From a checkpoint of a small transformer trained on Wikipedia.
Size: width 256, 3 heads of 64 (1 for keys and values).
Architecture: RMSNorm before each block, rotary positions, untied embeddings.
Training: a variant of Adam for these matrices, 246M tokens, 7508 steps.
MLP neurons of a small language model. Each row is named by its layer, matrix (gate and up: input weights) and neuron, and shows model dimensions 0-255. Each number is 500 + 50 x the weight over its row's rms, rounded and kept within 0 to 999. Numbers have three digits each. A neuron's up and down rows have the sign that makes its largest values positive.
After each neuron's rows, "fires on" lists the tokens most often at its 100 highest values on Wikipedia text that the model never trained on. A number after a token or word is its count.

L3.gate166:512450428498442571464527486519461515487485561402488471523534544446573496505458515568469554475459441472478457532478489452519501507576462490526565489541484519461598504455486409562484439501568426560446465503485482490533440483497596486493530523503528539588429560561563419544484446516497506548474466419541540446415577503529511489470538526498497473592553534537487407458509479543581519561456466475575508456373501518544533440484467464437565524495454461495583604511513580468386521474451531526549517540549576524494525459566454554458436458455492471482496602490473465581563570567491518375501612520437522559473466597474434529403517466430497560423515554486447451451398454501543505500573422571344465478499581564446509520394455476471539589393448513437498532520494508564425452514502537
L3.up166:589450523511461556407497655502526551593453571562593492549514395525425563545482441452532513490497496544548467525548515504471402562523446488494553518442385494546471590461531476566520506542481518469482469450439605409557493537572520494421511514512482524416491435482607490418515531495440456569518598557507468488458552527494485565460480489444529472495419484565557509444538450585567544454484480470455577489444393550406475465491535520514572474454554517554562541493405536489496501393524505551594486476543501544567447544540501531469493486451457480458516531484448522475460487537470599444573499458437455477460459497495551573396559546510480578561543554562444521544413453491548478533566576482457563429489594489609509428560458526536519474442490515451433574481460460502532538457500428
fires on: "J" 22, " J" 22, "ed" 15, "ten" 8, "|" 5

L2.gate246:441467616601544459492515556511480436481466437462476507495500520550490405434534442494456554436536571471474481574520448481508499545564490449399529552386506507602554530427417398467513523534526495544456539525524630510489491388503485548458397448557558468558515511579618547474477515583504423478507561498581428548607529461607514509525410548508523485535587476486554559550575457534499497405502407490558534493565543483472433545461484536542520486524523545521546458483467493540380542459496478544483504527530515582423541552444476421526523498502502529538469496480498499498435491505477580678566535502540515490492546566506449554507511506488490511406439617562535466552527458427507482495479476506544530491465461494479543486487567476442570529587523563476584465534583508402576518454529521
L2.up246:394419542535540489488464522520396525529517473421459533536474499548531442543540473475427547527560553464474448552510505489484474522599477461449477538459489481541580551552426454479517495519434472587519472563360559430485488344478521533487478445548510481525539533482537577507489515548520427435547562543599420475577498552629471459502421550447544483501571396524439545547552404538524417415516411475527477467587505510493483545449557534564541502508451462575538476540517456527410580386474496472548473508484548534473544539421478542470478400509466471543490433456564498557436450544457554543528485470506514506540531614501498529511478463561469489405507596532592441503519521456583452507469482527564587451414459495439542474533492476475522542498517468527546535550651534423562527473539543
fires on: " qu" 32, " wh" 29, " Qu" 11, " compet" 9, " gu" 6, " Gu" 5

L3.gate205:536512562515485574576406559471507460588507560476540536468528401475478504397555512486547474510456513371462512584541460507551533476596380506419547464460513497482565469582463394502504545517451527518507468546468430443518435425487539491389478569426530585559543490518495460531539470576508517512407521519430449464558555540569465435495451504490425439528638518458490535483582510495526564473439434422469477588445403595497516568509467530517513595595504423484421578510549466408485472433508572519597477574511500432538419512541529496493575527437423555450544516493461488486494500518558461460573457467468508570553418539505527493540577512498553425512559622505482498516638512507487539498533494494566522445472435516545572456503517587523559503515497477484539507533552536465504537503541503
L3.up205:578444542518537447404487492387520481505439508507451463554553495565555445491567576497522429508488481478408467441489425461470545505510497463440522415502488415440556445576464447489496563541540537561456546595435462430522498474497483477521527580460453493539557520489459516484539444543433445517437537512403499498471505444572429519453473383513527487392460479503473545530467542409542590497561498470537455527399533485428456559579479464418477519563450497615435540435508498476589534459463512506590491547554495530535475572500495475541477470515467552507496528496518453516465486611554447475540438549473515588486539506581544528480562573519578631452496451475492449515599524519423465516568458546586447573457429531454487595505509566442542581617456477512567510543559537501522370481502414
fires on: " O" 43, " New" 37, " +" 8, " Per" 5, "On" 5

L3.gate17:538488494531518448500482580557514479516474516496476569488522564464470479521540518487477532473537513449495478585381459406434474511488593503474526482447444594547608485512453462513490516465500435467485454447504587575446556469503495395501457505477470495613502482655610515515438425513520461492399564464498497539559495406515588553484426461556495480601497466498515443505538500450477535568482512528582492615567393493485501524600480532474480488504510478565498407537578463473507495473564542426488484590468432579433512470391488457564526499528555557469489542551531458538490504489455545590553538448514560517394373435543515505541520529524501549578531548492538497467464499496481590478510433459579595551547548396440504381513467513427516492541434474491490458540559495414537609460510546
L3.up17:463407563503495455514479576507455483539472514551518598500501533467474429556541521525585549529467482521523467517482453366503487557503502489493490521484523581536560556494531507493475528578564530532506409503526448454448563454512534403551508551489450494499434492540487554605522475495429508450489554557474503510563502421569454483624449534501474422459579406500482464602512449446451552505560544507523470499516449453526477485517575499517525561502505575449466432498541467486413635456568527521506500564444430427519529473495450534512458464462582486533510558510633394541593442503444563453466505398506463442428476415559504590488433478437374532571534540518579448492488506408573525526456612545523558508520595487458569409493546539478547543488564428529522501505490451445537622572472531
fires on: "ov" 31, "i" 27, " by" 13, " gu" 10, " Pe" 5

L3.gate265:490568558524483486499503475597483437384395508537445448530517565431445460341449420681561404468518561486452490529515492511528483447519570479502463441480554489528457494501413504512505388463483572492563547549531545542448554432386558537516452425506517487584532453530488482514509507501505452471420456473503589499490531460524517507530556416538519534480495452549523505535418521398480543580372513535487509530514502557541447442489464498491498440511475545504538423387503409514571561539520480518522511492497528561462562389426515501450427547543515538476456498411533456458467527410490469681605529523542529494539532542503501475581523545522430502443493491449588526571450511565462494513416494472528462527534430442479565466583510510480461521455544493561478476520473541414459504534465499
L3.up265:418561374466529522517577558497565507460564521494521519468490522487469426460508443483464467528476558414551495455538430455522509491586523497515433415482460455496345461624531473504578393567560494500423445442501506584550531495566545495574430500517485484484608442481492512514559465476474507563458508460525435458474540499479525451536530427491466559475578610491531598511438420596507425467420506490561513555464542462478481456524510490576543533551452538526443447507491405520451438585471477461448519422537558492534521419457450536560550479447480496417471571452478520555565480452472518548517494579497507473541432485457548489446473527449604563489490466502443503548614557547572522572545511524435472537501516407499515506547526463482433449494452509458481379475405382565484381461522469
fires on: ";" 22, "ata" 9, "ina" 7, "ate" 7, "ica" 5, "son" 5

L2.gate163:560501513551445467525502532547495518523446601492475507497570557528524531509498454519546484519499540537562457520516606511559534479424479553510496457391523463593464574578452518537576511476494508432550436497481519473533574451432507458435497465478537489711547445572419473565451503564526461475426532546539549558574499444532552468529436537424508472620573488436621509574574622463429554495447455570489609457420459516511455519595500469493410480573543453538466500556411481502418492502525483552514502498442508512509495511579500462498535484553509522562515538540499475447435529474527566575584481477468493494577430509579514568522464593439485466523482581550543575551448469511506590451534545458506513531484497506496458583611599554491582531571541467499530490458529507445501524532510601
L2.up163:533399547534479434532517587495527603498566510501660517461528511542371539484509524564535484463529511425507457584469604449543530550517410577472433453469529419460508522537403455544480548425462570531636512574494490515480549509379510541469464436485553519520504436483449436508515519495545445501430461497445484504538563565530565448484433514476457380505537506502523404492490485532486570522570530412531557517529428527433447570482563533525431538528489473532407477561496515488463430426429474504582499469581492517440548531504496516490541527482543533528492520519499548478390509472477435522474504457521461524544374539468524512561563578462490429534442525503530613461504488524511527419605542524533559410555520525473442503462498451499464550494550565505468424495529506393550627502574571
fires on: "i" 29, "o" 28, "ina" 9, " at" 6

L2.gate290:496491509592503540554479437432548365510445487396622566543519536524490552448437494564471513480532530417442600579469502526574429492524467473421518509446569495487505559440413476450493502478534527506483459462457572483482473477491440480476350524466529503580437503636577516556483447518473495498523495509566513534536518436534521447390470515520468447585593575420605368470503501490402486529510440395469545469437480553511438501516473488492514520390611478571533482469500573496371485512493446499466495532509531592433517493520562513498558536487432560434493469522448461431524523568509554554582575450395514457435520574571469486484476551444501501491533515486525607498460478523426581420511531449464431448473524519557549425495511472506461507518457554435506467475526519519473538452511469
L2.up290:525451477516462565518482424502519457497467486453620542505509480528547511472459555495428543576594558488470518574428561579559458492518468448494482467518540468424456592472420481498449494450440546502489475519359495509498467540407501421432479470436513509582429512546598529487528477456506527458477433525590440470453486493558489435425459554561522470494624489438484428411425358452430431595500483466434455422491460574520463521523557471581540519428542438588485499460569501517443559450475447470526572501536566615421504544539504622535549580424496485477497477535479477445516564512508474380490514432430517453467525556564526480502431616522500474522549492516537576455518450576511536432542540480452426404467477465541537488466472472599435494502445553482511563487488508480480537462520536
fires on: " was" 35, " became" 25, " is" 9, " =" 7, " been" 6, " bec" 6

L3.gate252:507489519451520471537476452583472628481354538536400485454537535485525465452354520537540531467445473438579493408492622496517499515522458494454506440448569518519462458358514546411465398556550455430475555525537487451531553501461527564480516533531442485490523519512563538546485501531514547451508519478550360476443493524553524504512448464491534478439494448635485537465592524500567599539491496568465454480558477555472500502517444575520441485590463487500488548524488480507575390482524535477523485514427491397466522486458516507509368546597506554411472613465531509456480528505487526469503576415415438531535474577509461502506466433574517462501447477504412468466477510555529451532378490440534521434478463576499430582532457538501585576483460553449535506539469458448522458485534560
L3.up252:517510486510444499556543490454589553469573454495590487568446522537526523489454568435460533563473520530453515621468514489508412511468516487516471536488519487488492567475449512526487504588515555523372535470613513442489456496411495478495548396456488508405476558463451459578498565506490479487493487498494469510457566545557475491401471371501517450585599483483490463545465475619470454452635520558442504362552494501417658565516518504582505517466455530527517621571468538513416535547410485546486455440567422497503492567491506462421535476513466556456504556493429499475528448510511471497468591423522549519449385507472499432364549454565501459429453493510510483513490510445481521595488441530419500515480510468451517496434524509493500466567531420464545519464483494540584549461435600
fires on: " can" 20, " is" 12, "1" 9, ":" 5, " Team" 4

L2.gate303:540451571572515490489507539559469447420375554512448514438597510435527461474484422602498540496543489439478428604553477533515536458494567564445528487468465536487479557611469427481512465520470494434509458510439458508439540360441443511462439536477467559651444444623456469450547434522472468515491509569529532527542553446510563486538461556573432447448478482491509497551488527557453457551425379506457509531379489500536493542497528518464475418591491513488528449501536500484426429475639499532415490464480483470439530483477487453481486388515538576502518405499485501524519497527400578647530510511531407452456495538447523566562495518505479568461499475466549566443487500543525561432544544492500538452466561566514550518624496604473501551532552491525504459518536509449488565530458465
L2.up303:510531469515507439558558476544553526461499545505506506453494452394511448476552448497543493585548571375415491540439541525485479496407558565477489457478483539505502560512440575456477562499493449413513480450405481461485551482517405380527459508456433456534542426504544483464542500440449570529459444497514517536514547470553553510605503498553455508452502440385541460518495415525520466452449526473437400591536374446495442524529454498511472501478509419473468464491534590498418475414570367557454565495587525492554490482523408550503573444485443593473569388524468525459542393532452528539567579585527492578474525443394496511427531505456508536457505495493498491494625529480520495446536462588524503410473504533560433541559472469522432518546491488434445454505417445508495496487423439
fires on: "s" 22, "-" 10, "ata" 7, "ra" 5, " Par" 4, " Be" 4

L2.gate264:526497407522411487539501480558457466419566469503534516568509545543510471471469550538414479568484610492576524542544499443564433542461447500510495487527543444520458572517571543554427508420439559476492576560451393533578486517426585549475546480481499515546500529520478527472484507423514410500527460508446515563481524512511484449432536579481559602492423433434582499436486518498511520602589498530392501482483495458532560590570601344552524488582577537557493509525512411507565575584478450492529490430547518521409517555555458563564505460489490402511453456481477499518578396496519399483452495489467475540562611516498608534561463534557512512488547421491533480469481465568553447491560501533498505534537484438445498633410530506588503540450525488461463420494482480429486457484541486
L2.up264:519454413522480455473518447513488536431418530577416514402568543543557474532469596501432579442537558517492587529394560431462595628463507463512421454513489496450534585506484487556535516510586497495412466510446452551508507543482473509509526548544486454460469453522429418472567493475536549467523549449511476503476488484499431477506478442467506457464444517467526454597434441432500547424533467506476464558534503457510567452531498444540546491561581489481461449492500514597478540514542578492507505500568450409612513489524452550571478550439532513446513511489612502493599481372497605570408511509491589520451481468511564551619408548495523416546452522458504391533465538470520467523567429542527543540548585602436487525444582490479518557554483475438449557484432558397482504549483492
fires on: "ather" 29, "ister" 17, " life" 11, " born" 6, "born" 6

L2.gate73:527467511502501556549502509479526573568545525403489479502520490490365549587479520495481482502555473569521509491470493489510487495568479553519507519472495500418500537471466474533465499495489508542589535497596566495480455417521596508538518390412569476517493516424390506585551569523507436490494490548514542425501583495530548494552450493468463452551455488375548611570470500472431453450523498368544459433514444540490555444561494453514550629459479434491481642596527443515444541435448482443499533527544461476532471503424520476566410503526440513562502567438433469489468567529549454510582478456456520493534446552583522475427588488515553481430528530563534439483529472478500663455484576621537383477466490548495474524505494511507581594450560464501581455480485481546394517499472484
L2.up73:490542529487496501532503577570531494519377556505475454475531487417564479448501404473528566482558517508612494516525488526543462531432536450487602433492518480586472469480556404494550461569537488430523472377614575586449546449502482460504488501499410438494571520477507533432535493520418521491536527533523532536454453552547451500500527446536489528452566569488530465462513443500541521466545562528555580545483542514533372551455528593556409469566416460606462452398539553485554473654462451526449492463385475532509521497431537453514465532522487523475453554473577557523460486460594480472427515492513475493504513542487405463571459545557504496492470537541514467523446463503496481580420468441489498480635553533565515528488402548572463493400476520619457519490411500455588491528555561
fires on: ";" 95, ":" 5

L6.gate241:482470517518482467536461491482516482434488474562519619496482333450526455525478573449546438449477502452528441422532498506535452612503442454526547456514503492541478569462532553545480450439469536529479529464396561541559499650514508480454537442478533497507523435518531526391515498527564589556452489449563517516522557378477503469463449381408542535532474521555549507491596529446575521407555462557459433467514458525482456587491462615381456421504460534391522464507420476605525475599453500490443569483461545488494464451538464564417509559577529557500560518510423501500543527454535495473519504534488494463480453514676527472473428509548511450358486477496424483468532489483427548458510561467413490503438461525519478444452494502517465567480492474510530525560506533550466520453472561
L6.up241:474523525591497494481526507496466407459435542493501528535472519437555413514397467566461464506509464495502525625541481391461457493414466558492566539554526525480518505420536572480541467451496490551550517477513522558504506471538443589391422432474522480421545401533546620445472461520448547452531387507434526508545500569466557463494519400500424480529522520481527509477520561525452471419542464489472402561511471406456468491511483483304486509532453445437601455520536514534485365546600493543489483441515586444480535479540472540473557506510524563511461413477562504523514520456532551483507434499543467567489404508562536526520505470581514533491526513466443533423520551479486636470560490452485552450526532490532537537425476501528546454369582426482412491531544481422515504450444572
fires on: "st" 35, "ly" 12, "ific" 9, "ay" 8, "g" 6, "id" 5

L3.gate80:513559559538539507465508421553481540467555473466472552493523497393518459501478474535568554540448419484485526486495574402475460523575551538559465537462554480539516430495509515486452510545520420431571493550505427540606444547457527511599492531469507467523587641463523569560457459532554503587489542560501519440511588604473464602429568426439524548548510518497448445494406498467488566489489470625539590551491549546463494568415483513465482450515535506506456471423515564502495524421456460515511463531567488526583508471491546485541446531469454517541473549542458394596591557481433492548518594505491572525502564480461415487526427460443559442588485451469457537542474549491442510522509477505527466462521515456330476500441560459348486503444384505507512477452491487557488386498497480
L3.up80:553460565453440530528456590538531499498518559538563517608477465577376599477531580487487511432453500496454507467500455502521413424395493587501554444544532561513540528507505553552487520447450564543448481466490495496481536421586473426368438521519541517520518386463460470470505571511502545552491528526491398452488456409495542502568428647503508517502504486516567491468567448555480445438462507456482506510445509548533454445532549479433479587455498505493562552471455509502498543454484509566438500430452432508469470520551456528469560503493448517461506487461445450501424493620558478515530418464472453493564496434600593563385563572561402529474490547545504567469485519468540458387528500505543577486540472476583449520433447524577504496551650504511402453532480515569468464484464572
fires on: "ed" 93

L2.gate247:494515498504479460462557555551488424488467600568519591452519436592500608461518423518508453411467558497551561483499518538458402575445440381502504506432451473606580460439503445525572482398522522520486468403548490548475490547524553471502485476491468606427515505497507468455533482535494506514566453612540525502518451471518429549461587626494605422480470578507503511498472475436500457524523517435495487444613532483484369489443469576524526521540519505510493481575475553474553477509462543528499425531486490529525481491547542469563479562560425494401544499492536494444540479473507497492482421530554474370430511467540487463525498510591498522558528570472492467467488562566433407538483519446507648437533551503528483578416459573464468427462523545485454574572572544423486603466564510
L2.up247:449483587491518489495551523474564542590479483590445523458462532487475486463526488515427492429542488497538518503468565457490457593382468391589422530491550438553445429464545489597597516438414540547540547492522499534490526520419453553493421579455527437370513483510540530450495548456564451541511519532549452541493423518426450520423515537538653515377482497615494456484506480443514505420515501550463436502504566463456583441520453511479558458498486558510487443446437461430549458504470464535474577393546514409491454477518495487455519470548507442491503462476549562396524473376504395477495502558554458384514616510555589498492506507520415492539517519468540501485579546561408456531519481465451534489539503548538473565442489526452446503442466463478393511551500470483507610511483466
fires on: "ath" 22, ":" 13, "d" 10, " born" 5

L6.gate291:482508562532561467465474423523564534506531439509465491524537460487532544455500451426527465538529528582495494388498492535542464472518498523480457449511460558481504454456426487515509490521418503578519468507502390450494414478473509449580517490466530490467558597486500490502462490516555452576504605426487490551498565447540519543510491395485470434530537593423571430519530506521456485499436474415511429506447484577461657469472548488458536389549558610521539541505539616538450504504490532504608427568494557536374475397587509502510490529527545499480474529518549479543567573448602501493462503485522564540543519540540479406484529420455568494550438524547540503458486499572498478541532583499523508517575526416434507424537538507451587464421449616505575553438458401446525599477623452
L6.up291:481489521605487530507499513465477464549420473498473508555526562531606486486523465526483600555547489493483533505481465452454545516469545617534465448448391484518557501441420455522486529541483496417557452446488509573406594422557443438457483558482497471446541527449424522476485573423535510551572628414476475501493472513547538534484513433555479586628542472476521485503549497622500534491509440445509506592498531452567489400476547509482507492483500499464512441417470566498463530499575523535518484556483464468509574460461442506390444506521543441472539599507447408507576443380541559535585448425541501511502693492495572459506428460507469574480456561526587372417441543530474504555498505458581498479503521477532520404521512520457521478504421535497504499543435414467456497500493485
fires on: "z" 34, "ing" 8, "ian" 8, "-" 8, "all" 8, "an" 5

L6.gate162:562549469542436500499611466469432440511495587558432454599551411558531549394511441555487588514456561556577569554472479438437519542499546463486511404513594507496478559486548526586499622572463476489512434446554511549489477553598529499484530562411509503542490568598461521498490485504495480511504494493481409440500516480390482507507474439523510497497593499507502484469521614495472355455502544477487465537608591469417482482476532544448509553455528450453455502608472492515496401497459563584495485496424430483516599485488479482507577501496509445543439580430570383465463485536467570552490504553482470531468475529530490450545451554534576489586501530544492447494454603541574598421539530425529454503535388484474553532496487468454512524502458501444426488555436475469446567465491468
L6.up162:527397379572476481378551456390497492474456466527545436533511557506513590501498503498556510522515539561509441498530459514562489412513451537458443521461467476474465502455548492471567529610497456447433432443442442418566557514518577504461552551500471524531549514422510489478522444475525440521534436507430436491494498494562486511530554520503412525504570469456399510522472565521530510464440490460520429573524532491431616562561463492463483534472466585565508447461543434542470423438556556484471450431458524489506527471474477662432546467432436538624564409470472483546442424547542542547424459407467392575495428469495464476504470484512468527520458423421477364582622567490531457477502577430490489502499534506489554466503590493422514581494494517487591546485482458531513517487523472
fires on: " U" 42, " dis" 7, "is" 5, "ent" 5, "ternational" 5

L2.gate113:431471549554468477466508513520491402410450544498510497555517532472524507457465499474440501534472541425441465419479492503460496535482449492334491498425393428443426473486408417495514451500493471491437512435506525615573471480518451451443464478491479460492497490527569497459512520578477553461539574532481499429474472532478468509469417446534417372565504494586565445491600553492408604467514499517455529459639510438508417537586547556498517522445534453478520513366516562531419535479502642471510420527452452514494611525534505482568411480519523501452475518482475486558540507533517552521447510446447548482468472524545540599463447373441457546469463543496529456548496437504477531456504576523491508410508473439554597439504499485542572460552491612459462423527541540461497514436471428
L2.up113:366436490519547520456489493461398474463526504546479496584524567461598524516504494462401477563537541464476420500471513452460491501498489551456456480487426442496433564564446475547480491442438511518458438442460451537568519492401441568410502457485457447478476501529555498458481502466469501482490586572428466411435462557546444486515484452512436394543472471539464388440537445520448512495515537489500493472570448441481462528598589511487583416451511446486481456389508615487378578551525637441574414500394509492494549544491489524565413400482563501510432446457525456555512486515445536452366496382440539455460531485493500643515445384545484533494476542474489429549499477469529486503517501594500549458485443485557520474480521474511445457544505510500484453445550487495509528485439468
fires on: " tr" 32, " Gu" 24, " gu" 22, " prov" 22

L2.gate260:570516501544471470408444485519511421491507568476605461486474509548487504462523495566503513523475470514517512575504472511460539542544532533472565441470464448554522514433552619445515508495557509483407543419516575435514453519540562474545431483509534481543436400548453520458539554540495449486539407431542529508533449550532496524451517510400559518478460547556576460501547468465488528590436499544461499517515582593560440428597530507523462617467478455489561446568508508476515620499483468547375444483507474505487478440548494480444615469529425481390555554608398457550607553422476447552554572546378427590493439503414487476500509437520530505471509397489401520533484564455557518437472541457485515449428520397513504462518484549477511398505521505421495462581493543454551487502486562
L2.up260:451462441528508492518465468469509456479520553384436462446537538503402503562510554547467511621420497459572483553495431500445533454526572534467470445601532449540514561555461598433494548604530391542482409510453576516491484471520543429539530448470496531485488456516393464473564503429397492473451458410565580468468489519596442509550538446462505477444549527508469502507533450470443422601484504474477513562407567473604480469538548462508461528490501535625545431558537546498425589486517462542417467480540602532424524466500476500429558394412491541473524480564574554490493514454490502470544537589429487610469444469428435570517565543504497466489577512510530537532462526445536503472524496477542404442502512408524544482493462425493467473529541519489465541556557548479499391552426561
fires on: " form" 35, " This" 31, " this" 20, "estern" 6

L3.gate16:560495579528411411480498518468518526542483532407454575553550480426518426419509454423516416528534531469471522468591579550560487506606519508489588514520474618542520422471483471499484448585558527532485464549469485477553509432601481440514458530526551504472489509514420470480530386672537556569475532528449465542529532467438509487478515517447446479609500449495516499495660577471506524497460461451555508483392508536356462523530500478438545493493520402457506563587439498461439354457454460419485419519492532527514488510539544471542496426533522419557473651502433471513549540522459495529466471534474490584566464532515476459476505563460575580516503493475498538425552473438550474433503547408469475524467493523496555444509490617442545501513522521468481482471449455503482464509543520
L3.up16:500483540577522405473539526452542593544531489455392503516572489502484397507580508504509440506503443430428511547534483526526452487602579579506532436589513541431566490511404446522517437576513453444612411546417478445554505350539507505465557449490547397449536499512385490541534535578475541515593560466456419480505468449507601451540510481505462534599533463491483516489631545604494490467488531441532499533461475514433490476592502542445600447470493536579471482540544502437478429458489466459490473495511440519538565470484607426516454503570549521541510523470442522476520465530446511551465436479493465469546477451496501520469523555489498569526568492444454513479535523486591490419511538473477475482430485492563523438563389570428554526565538473396520444528425436539507491505625498
fires on: " Q" 47, "Z" 13, "Q" 12, "'," 12, " O" 9, "J" 4

L2.gate30:620551508472528524527456539485510505579533476500561464571537492608507472482496478495448562482500461524550521384486509508470408526532531621526516477538515511521435413556546490504442579546398519291569553544590399486464422519472440531458549556514559516480602551538589491523537515470577545514550506446515500434394464432511545465541474529487545463449454536523474583483494430437497457387541514398467522478516478494413593429502475496526465513472484455506532544479407522559513416434461419572492502462490463489525528583414491473488463447500397397463478486507462464401504498547483605530498453408574421538504476540530622512460496466453475496511545511520534489464535556484516544514507546453487507457467464430461464563458542452559531465560590434529507525444498521565513512535465422
L2.up30:470468564523498504541472553617520528553421527474500508518657474491489509529480525527501492483530515520482476518468537598495514512504502520502473486491566516420514538552538531525470478523468565470506489511527483452415411454540461484392513440592442497410545566522533552540591525530514446595531640522481471400486509545480394499538423556490492485548500469445515506505483507487485510450514522560497535503552418467391529433512513511439475463507511529426574492468540518496500495328524467418554472506581450446447422552528480442500391412553453430499529515498526453387513449480487532498538456479478398370528436582539531473488479506498458482579506526564568475463555513481507541492614555508565559514498511446517540560596639542579592471562543453499602474512605534496434465534579502
fires on: "m" 16, "d" 11, " be" 10, "one" 9, "ath" 7, "ight" 6

L2.gate168:441474456561505447457517516435504472393556473497464527457569449486494474468515606545424589474541536401454451555491537532495446416548542402512515420502449425411534486459443460500455459535484538516479505505493452540431444439467430563468552383485541516516443599513520509519489451472485442532546410510517542506472543432510482497537414444559507550484466519497521473491481428473475454532525511511389569505375548496524434577447598422472495509442522485492475466536480535531570495514397471505372523526613531484484554422512451568583477461483592502517518575592529582522485529467476452472543464559539574483403534533504467429554438563478405464524496445504456407526478517518518470458539508529446360454503478542450541518506519462471380644515463579454460499533425476501480445568445491
L2.up168:492467521539467434532464422475492481414482504360475477540495540515407522492524509608494570528496543432406500616495484412492555467570536470539473517560451500505505486573426457545470494605591481498494438520449565521455482413463478435495470461490563498658375556550545485510482480454484470469501484466593573559566506477449525505494515560525498508564511495438515457603518508545567373593462425542525485446421498517587456506537513456425484544552534450480516570602489524460421562470595461487467538561513555470477484445467457512456555485467592526538450488511518502544564487469461496486541555587373562578533506530508438570567425523520517497509564396493549502563521517562526524439541514530507404399469617469527498456483470516521494571486446514517536423520527489444460401461490484
fires on: "ah" 18, "ished" 9, " into" 8, " =" 7, " is" 6, " as" 6

L6.gate273:593516587513570477525603509532455520464490366457570514584413473403487506452521528500433504544518466503526511426379469496444476443451477465539483484520569509510513467517361444658509416465609495551625485483521583547511494520441496466506500456457524531521536448571506364511543516463513495446477513479619458554498571464517494454455500555518515473480461540498521519438480482592537530447429549428517496480469581516568437541542504458506454561426493461484487461368447454531503499549503479530436494483488447516563471447548467530622440487529491568515474547403488514432563599497520482500574452513453434542500506585448480506529570467469521465416486509568498528401515588494549526512565492500521398493558565585483516558530532525532613519497457546555500459482533450570555498456562486
L6.up273:547465603440585581465530531568499503462465433518574543577463524512547502425473444465513486497522501497485511475595427483488579470523484565497415453471511541543551454554450540472557456521453502477553456474577529480555563521540527477583516555467496488561396518504464503477447445494430477462563474430545476461427486475429650481619457432603410456502464486455503534489406601446529513481437493409543555627429427601569574531464583546542477518514470458527511510463421395565451467512513475527457517481468552500523485492508525390452548567465492412472471454566592502512481586465586517511525478517482493559480564521510566518569502565606496535402533496567546502552442472534544491518498456423454401607469467497498468419486476514530490472430463387563496496537542469494484494475450475
fires on: " and" 35, ";" 19, "il" 11, "." 8, "," 7, " where" 6

L3.gate291:495587551579496459438520440476517353456486514488496399515506494520474501459491504583534490562505563496538460555481467423487436449596506550464450447390501513558576514551466446515482538545483398462555459545517548500536469507530641483454487452491491485546475519453468507518440409471531365408453547411466511515464535608474480515485524493465436478473463518452513444450591500504485492548461515363498499510500521456460444589477554506501463485447487516512495539496499523530479521472527521505500456580518534459489430576611528448457575510482521526531504578377420498449477407447545513494609560519474570574482411557472415503509490468493500475551495456449497457520529447488498472420472600452452524504532514590389547507500441540401498564443457514440542469608591525497383510431493382
L3.up291:528451508556539474390474572527550473416337520528392478568542528536423533438496518517401428523494521489459472550599462484471453516565567523464469492503518540455556500515461619500515466574531450401507466427452536520515556458546474580438588406492345488510482518537419470418506455485423389455466474493528452491454533585576563498523419500503438585450456489530556476428554501552550496484449441479472511668389451534480450531511509459491479465512503474513459482501512454423516455539560483530497556560469555459487516516630554526489506506589463533579536529549573473577433455536485562538554406369458490535493488516519473481495576447552488547489561557463513507476525565548501595476510548532451448489482478586494503453556503588461473483518463491430521482516521503496497544495505455
fires on: " U" 77, " O" 8, "U" 6

L2.gate47:583498443426511466446409487463543493392514498425558457498430439569478541377505462448517511503551510517459485537488519522541541539595470542501523475489458465515582482477479498526544420480457500465556497445540501565544524536471471483535470594530499413424522497431598528408522464530528468496473487504500518466454404563518452524565459452416490415411532606520506450493554441451505493494527496463537529633511478522534429452540442650450505509494509470522482445431522521512458400497456449522552458566478434509531535474584563503408525567479476473413545470528494618530488477352421486471503492471541479441548534522623538498565460493468450536531565435591606501465504478558519514538497514445481565477550501470532480573460469577524567576358468585439483522548541476457448535557547423
L2.up47:566539578467560521513478542552510492550387543423506550486545517545504482500483514459522536389456504514618516376513474587478471582459422558470456462442499464553524511469567488526467480445469530475434582431514481496538484495476490536423510486477434500414618418431561508548439611570475488477465476596526482499508492543546474478454483588500518464501443486520442590570533481549406517430579467455474506491511500494420512495465531485549458461554479510481535495450527447557580490584489462563475500439505479522564443493575524524549459531578463398473501378507539531460500477503600480533601397482530430513520506521472601474394528392554464470561457481514531505439489569545481557493533509485482587487492515535526511582629590515590501464535595485519503529544553532518586653528535525
fires on: " born" 19, "born" 11, "ation" 8, " co" 6, ":" 6, " st" 5

L2.gate39:520465521379451564509551571467576576520615511531449570536427522611452511531469497422508486539460517483534543331508491508497443519540471503535495436517505451491455488447519569595470475485502522508481511501561462491588462555507513546475539536551505495415650526468594455511474558528540545533439491528486484358410441552500518483528535495463563513490520556588484482477468506482478554407533554427450522550473537544359534531413519471408469507445493480511508473428488479516586430467399482511488503444551527583553512556499518478510450459569399464501520516569416419455532490530574444435455418385399467519471576544461513458402510480477538480445454510470507510504620583440490516541503546542489471421498468540507500586449578506558461420532477551463547534454479469551516493462470510
L2.up39:481477544441606470482501478499539450456569521504483417517548510571499525472494539474497502474478539624455492449529480617488560456621525511508535455510469478504453518503510525483358500473506522507477598517506458518496488503455405488501487490492487499525538419475478433481488588449472495503519480555480537480490406447435522496498438573481568469495429395513563530576494549568395477493365492496420502552550450526405491540389507447534466591475529553499552461496503551491627650590449492404523553428487607472477515508506496470453409498499472496659521459580507477474570423498544422471513449469529479475389536521496545535532529480550529474528510392449476501430524588575476567464508519556460494412456534559506448484440484466478482410522597481544483439485440446456546559475449519
fires on: "ight" 38, "ly" 12